config.toml
hidden_act = "swiglu"
rope_fraction = 1.0
optimizer = "muon_variant"
warmup_steps = 200
schedule = "wsd"
max_seq_len = 512
MLP neurons of a small language model. Each row is named by its layer, matrix (gate and up: input weights) and neuron, and shows model dimensions 224-479. Each number is 128 + 24 x the weight over its row's rms, rounded and kept within 0 to 255. Numbers have three digits each. A neuron's up and down rows have the sign that makes its largest values positive.
After each neuron's rows, "fires in" lists the words (lower case) most often at its 100 highest values on Wikipedia text that the model never trained on; "fires on" lists the tokens most often at its 100 highest values on Wikipedia text that the model never trained on. A number after a token or word is its count.

L9.gate286:146106128112157113116112116158116121155134136112096159162186162125095142163134129126129126102117135146132152137086132126098119092106147144118096129158138106145121166139117100137149126106147114130098108111118127076137113169081147109125143179148148081084113137165119145145097128115107136071130088130164112105123139145113128170106127078122111157098126097102150137143125057117083125119117127086129152082094101166133120110143121164155114151151134108117101125108145135116088124138145110172106140122134130115114114092087096134100141100090144111150104129175138135138106185144122137128108057150059124105098132113129111157138135166130200132110133153126123153101108134143117131104193099126161148105121113101149152136151171161130159158109116163107134135106125090107130133129116156
L9.up286:142158155149095103116117106214079114153145106125148114152143136122141142130149128139130122147100136129129146080129151179130122111105094075142135094101124141140087112143135114125148166117096147135102122112102140123083128137125157156141105147175104126088149141118108165103098126121144143095107131091163103125121120104089137177087107136121133132122091109150181115121136074090154118120122081117130104085111137185146132139112092147134126070143131143138107143117144119083092116170158151142090111133176092092099115121102119132104128126090148126172145156143084127100115173099084152121121130199134098145136098163128109175142153159133175106091137113163150117156154127121120145121151167166106149109144153154149153100111129099136110135128117160095135100075112165091126128126150086
fires in: "a" 98
fires on: " a" 96, " A" 4

L5.gate464:135091128127084158128099146104154092150114105104121152138125122118140123166104099116127037111128144136101166147138137119114126161135173112182147138126111126146099110112144099132093151108132111129135076125103125082077180155151089148099119128139154137107105142101132142097089138114148092147151165113112105120136145127102146165110141110111152128083106131118111125156115097109100105155113102117138136137127141164114129146163155137106117091116141087156176131098106108131114101111132140134086138174150109085100142118151097089090135148108129111107127180175125164108143123129088156104122138166104087093141100124138095174156135149149168165110117134111145127163128140091140104129152153172067156096115142117126129097149103140156078140104086150147114101159103145119153157128124131
L5.up464:141118121118132147146104103142181122156150115141119110069120144116100131174111134148129059110133149131076180140145121122103145146118203147095087106117109121138112136101088113130138146049180094107106091131157119081128165130116058129109140151131151163122096145152102162144126181150101117161132159158148142132148121110133101138110135097107182137134133100118154103118119097121089075103100107141149160122126145114150189120128088112105136143113137143165130153127145134137085155126125163141115141215136130111146118085125113101109045137109152129089132157162128143143182116128100137124141115170124118103130142158123114140097131089157172113097130106140109139124154120141105114130162153109106122115118138122145137113145128095109115149125186088135104140136150129146127129108168152
fires in: "for" 36, "of" 13, "a" 7, "total" 5, "estimated" 4
fires on: " for" 37, " of" 13, " a" 7, " total" 5, " estimated" 4

L5.gate788:135139163106133114150155153144149162135111098115111161173134098102166149135124141134121074103119100117155117147104121119128141152158089067118176079108148153153107125130104059131149084127095113121155141116085085077114179124129114121127147112106103114129136129093099107135103120131094076144134109131143145130151124173113138158123122130101154134124147151103141088073171154118086129127146133158111084109075119082101152116167119159105127080094089124108108150118067160101095166166145116113124142135129134130136089137104146153121121099154113090143107130149157110148145147158158132125111150136091087087089132142133140118155138106092126109130112151167092113119095143130117161132119133141120137104115131144080096100156117119126151116091141077147131084103125160138127114093136152
L5.up788:095132108133114131132135091135114150131119108105142139157104087126129109102117118128134132160078124175140160095118133105101091166129097132122153165139174221148109121106080079118149164125130086148122133121123122111149127088115138119141132131110147099142102126122143130171154117140153131101128159143097136147126112172139104158130099128141120122145150143103132092114111127114140102106119141109138092140113141141127158138120104156101123131071126126109099139121121181077148178128184152136107146164123106147098146114120133147139108078133116123150116150161137101124125132115129096171103128092120170119120128143130114165157147107153070146104152111126125148145110078116122127144118098179070106134142104128077099088163100138095110115156106134129103110120108108133151141136115159
fires in: "to" 29, "also" 10, "have" 10, "only" 5
fires on: " to" 29, " also" 10, " have" 10, " only" 5

L5.gate119:150139111124108126134134147102134085091131165116147102155103112141113131126114121115144102138108131180137126068194073128139167066112141112163124117144156152085106110150115099139108108152138143147150113151124159094124121115133087143158164135171104150172099145102146100078126128108106123113100126137126146130109097141143145116111094115135178168096157158153122161116120129108104122130136090116131123142085118090116089148117118121137123105116117141129137126136111119096160137094123090102105159115112115131071105097098114166110100103129127130145114133146116108120114141166176126134135118148142145123142193114132134147132113115116133080104137148169128134155118129169132169115147129134133083153115125161078111125152117104160119093053138177138145087109126204185139121184110114
L5.up119:135149110140128134112171143151141142104118110153110112145171164125097152116084132107151144120105108182125152123145097178099163136132139117160158163140120163126127122133134130151121135148132087156138146161100141120115129154145084126147162165124163169103131153171103129115131116123098156119170151150150105086105156110105115139133103172136090156113142143156111136129154130147164132121110125142116121111150107133128122170148085100090150157144129110089102115127169093154144142127163111127132119143116091128114116079075148136116136112123098152123125131125122093127143102133137114091122147138159131124104108117134103189134127145116131123138142134147139122150114117142149141127127111127108138138136107147114104135133141132155108176084099126136117100115127131119133128145118091
fires in: "to" 57
fires on: " to" 57, "g" 5

L8.gate959:139139094127097125122134143133105157122127124136097082125118122112137140093159090130095133078081164178134123066142142138111182153142146123134137119061157149104147135144141132121150087159110161162106170119157130134168112152113076144093189128130098150119100087134058131154137111142108139152128121140108139108133118128179141112126125143137084118106152112149174129151109105141156162100110101153125103105094130119077106124123117120126146103100134119119166140076129153160121152163092127145148120155106136145106116107139156122122113148151162130143130125110095131114152137104134126134110128108098154153125142130125148106121141136136131148074164096112127160152106142132130146140138113122117138156110106090155118122141158124090102141130102164116106143128144126097123108132175109
L8.up959:169115133145093134139150122109181122190116144109096114092138164127162127111139175104154152159125133146112103133158112155109111170156108084114117116127144089075089097120144092126151085171112089107091181125160160191094095151117102160170142104186102159133136124154123125112110123143140135104082097100099133138126149107163132115116081151111122133135164123157155106121137165141105099116144124167128139120079136131159109135153160140143122138077095114102142150140161155109102107151106103141142147127120131095152108095100158151130114090145139105099133110155135113128114118110105118154150108097125141104116144159101130134104153112086112149113150147102134160139116111158129146167147141111118190105073129161148137111138126116094110162095090129132148181120123103105129124137124118
fires in: "to" 62, "may" 11, "would" 7
fires on: " to" 59, " may" 11, " would" 7

L8.gate780:090118126105113136118112157127141126153166141155133114115097151136110151139130134155126164114122120105109154160147121120149117164154122128185172135144149113158149163126150146116099134102152053120159117108183114141148118120097136105123109170161152119135118206120125146125155145119118093149105161147143131103118142099126124149108165137160140152139117136136130159095105107148124136152097123125132180155140197122158156111119118134108173136112124071143144091121112122097137096102151113121101112146164137142101080150119091136122156109123108135083112120131085128165174103140161137194079129111117155137154098106159151194116162135098140145126159163138140138113130108136114102130141123130158138114136119116178140120138159104160133148153129154176118127098104132138129113136146143
L8.up780:125135142114111098133096109109125128148124152147150123112101133130129116172118159161120089126106122131159119126090161129078109081137133113141110091132103097168106155107147136117132163112105120118128107088079138096136164142065105138153154126153138113117145134117101153179117098114101163120143120111145116148138100132151107110079189150104139150144146128076150161120135121109132126127141124090103119135132121149147136169120101143090130124121113138112129118154154068099135112167113134089105154100120117121072104102121134102131107114090146129112097109147105160176161100137128123131141115135151080147108137144160156136161161128112130135142111121090134110139171121123131124116130108100136131126083129102101111107157130067147130108140134135147133141136143163113149167148109118
fires in: "a" 47, "as" 4
fires on: " a" 46, " as" 4

L8.gate1292:128174114152127125104153087135119121150101115145158110153127142107120111138120126091148126130129090143176109103134149132092106137148122122108139135133142133109089124164129111132113074133128139177121119134152096124136076182127101129139195101149153108098123101098156113182160090113116122114136106142144089144155091104107130089105104169095123123154120163113145128124142160148130127094105112161159131141100141169142167143097134202138108104152126112137137097147081135132107127126125107107111154146137121127066140110082148144118138109108108138171108126137115163109156163196086138194118135144150152154108122144104126150108112125143128118155141131136110146158100111073172141133128063135135143100153130131114167126126156116121135144068095119127163117139137108167089115119135135
L8.up1292:137135142165111141100144115141118129165118126113131093164144131158125151143122140136115147148140103139163141093142137121122127143180118127107161153100132120133122135167125122143146104132166136129079126140149098123111129121152135167166134137176135146078121082092148093157146118118100140086117151076137117127141147123124106097114116151154132142102131126152145151168125150140130114149160095156180133132113135128127115140142118139115138103125089116123118100089112120105123120123111135133143121127107100153126149105103187139114125138131136108174108120139143162135117145162098141148089158121123135123076166167096141152125177145182157120128126113114108132127068116064171102148139056152125160121122135139131145112168157130113145152093124123141117125189111110151142097103142177
fires in: "to" 43, "not" 16, "would" 5, "they" 4, "and" 4
fires on: " to" 43, " not" 16, " would" 5, " and" 4

L8.gate750:137112146113114062183098068167155122081168126134112103157181108149131082120107187129074134111113087092154140086158119140119123141113124106134157106120087105089164128137137126133140123102097144126165134087122122148155092123084064138130141149153140151124116118137138156150120116126138133134095112089135142129116155125169078140108136111149109156149138150109117147155135108160145111120133121085127132102133124159140097101127136099164143085121110098147143138131123125186144131161119127114143139107133137099146134103158133120151121154147118097105125122111160118130163082132119124139098081090100143147119125172138159134104150130143106122123161093123154147120150125137134108109135076122118169125165119115122134110158127124125138142117139116145151159112109155158100116116116161
L8.up750:100153124155130131113162081105143158136112138106173157127126152172147124139164128107106175126129116087116094135128122125145114118114138104145118073117123089089151123141126122106134112081113173147113130141146147140104124115137120122091130128096134100102095123143141126128135109140080132137123130132124084137099130153133114089076116130143077121134125111127129118143123086138160150133097090082096123129095152131092138140154130152095146160109117149124127174123143120103129115129108172159119103068093112124142109107089131091064121116109147102139129128160134124127127098093123130148126156144116118131114122156170160122104133050164071105117126109142104117158140163134146089142129109139126141148097131094137100129156150104124133143112164179100181141124118138132109119122088135
fires in: "a" 41, "to" 18, "of" 8, "as" 4
fires on: " a" 41, " to" 18, " of" 8, " as" 4

L5.gate1320:094154115121069156113087115118146167056135129135147121106138146142120134148118142150160110124135096141131113105123128158117123097123153146125104094124124126087160146126139115140166128122161119140154126166141123136113124118110132164107120095185119121145119155132108158103148153116139148044145099151128132146107091112135160160081132110159133137149122127136168123109129102147110120129137151109134144114135153091120126157161145166160123159191148132147142120138106110117134132115148146145094126162114108112098151109136115139121124145164138129140086078127096122113127109144137130093147129127148128070151141093098137082119144109172177137096106143123129116124113128085155146141118131146137168159127108103138125148110117142112108076125136103112140165178154134151116120126120102
L5.up1320:117161153128080089132179109109145129103089148117152092113101170126127158128109096134101160113137111179142121173130130109144112137133143139079125131117140153107167110142141133181125132177128120149106101140103150133123104118114158123182100143105151147118129146164133121103095127134131078135137138096111142128099087149127110104143103138111112144150124156142128105094137148115083101101131171153126166114136159123122106145146132136144131109179103137115130156126131124111148066122135110157113111173110100118070126094107160128130147121142136094109145140148173105118124092115151127152125139136136107161164127100114120111096153146108137074130144137105117117143140081154111132146089076112156121133122106138145101119164127130163116114118067112118124097136104142152130119118110102
fires in: "to" 29, "by" 13, "that" 10, "with" 9, "told" 6, "and" 5
fires on: " to" 29, " by" 13, " that" 10, " with" 9, " told" 6, " and" 5

L9.gate615:116148152133134152107088178120157129168175103176159152113115150147125126166119177137132100102151135152135133161176154149150130103140136129165098165110176127152164128069124138106127128095147122145149099149123097108111161103132137127144124143151141142131138125127114151126092132168117117089140113142129179124108126114123096131146131112174103145141107118114137113131122095125102177122130139186110092097146095154121104083112132096118111157154107141135119135122147117076128169132122161168133149119111089108144149145172165108153127108136117153164158087127115160127085135097130140187088127150100138130133131119170156156130105154147120152123170142126130121154148113124110114120162173117127123153097121142106157100126114113112124143118125121129083126140156082089144100082128151
L9.up615:104160131132118142075102181102115100119112159157082138095064157171150126133108169098136140107123150156109123138130136101069170152133172120148146155118169117088127113112108142141110157157166115085110133135123105168118129120098094147127121156122131155139145132146092116164126111166106146136136120149147127148104172097115106139115135156161116109122098112087124130128130097110123141120173105143118123075159094133123126102111137117133166189153156138074131081153093115064131136114150148129121134092156127128131116127099132125133142146149121132081151119134127127127092111115133145145130182147125127122152149149190102178127155136132124136173156105131123151144133139092158077137093155120164139147111114108109120108134114131172130144140097180153116063125111125083142184112152112
fires in: "the" 42, "american" 6, "a" 6, "german" 5
fires on: " the" 42, " American" 6, " a" 6, " German" 5

L8.gate834:123125145128136124147090108101149132119154140098130115186075168112137132125110125130117145130132158170140118118124190164141123166153111133120163149129114170081172123143133112133126098125126128156116136111144128145109136129177134180139140116195108129127128106156091122133064098149068153125137128136148125147094131169159138095113091096154097124134136164142135142134118127108164198108141123137094114122119157156129142081118186110110156116145110083130132151171121149106090130112085125161126123137110088072140129156109155114212130151140145148118131171127115123126096113129120161118118150096148146154104133135092167160139126094130092134124150136144153193155129129115160159139107129119127148120128128138126116142151103118097114124102110161132106134159125143169140115106142120
L8.up834:141145164117093119125179132124136118118120135103106111134107143125135138115139139134107128131150097115093145125163118151073136112161140141117116108099084129139106101141181123126116165087141148141100101119138097128104140069107128116113135109160081114174114116124161114124125134131134116117102143129167137092132152134139126102122169114113110104146162160110082149069100149126143161187114094137136134141094114115125131086111136141112138113105131108145118106105138122091137138101126132141122143137130110116125113133093113130119159161104143126167149150146139105131132116166126151099167163117089151073156120124110132179152166143166153147136132152163143165115102149130185109145150142117114147180079132147123122121098144153131144135081146125154116167127123129116088147107155116
fires in: "in" 69, "to" 6, "at" 6, "for" 6, "on" 5, "of" 4
fires on: " in" 67, " to" 6, " at" 6, " for" 6, " on" 5, " of" 4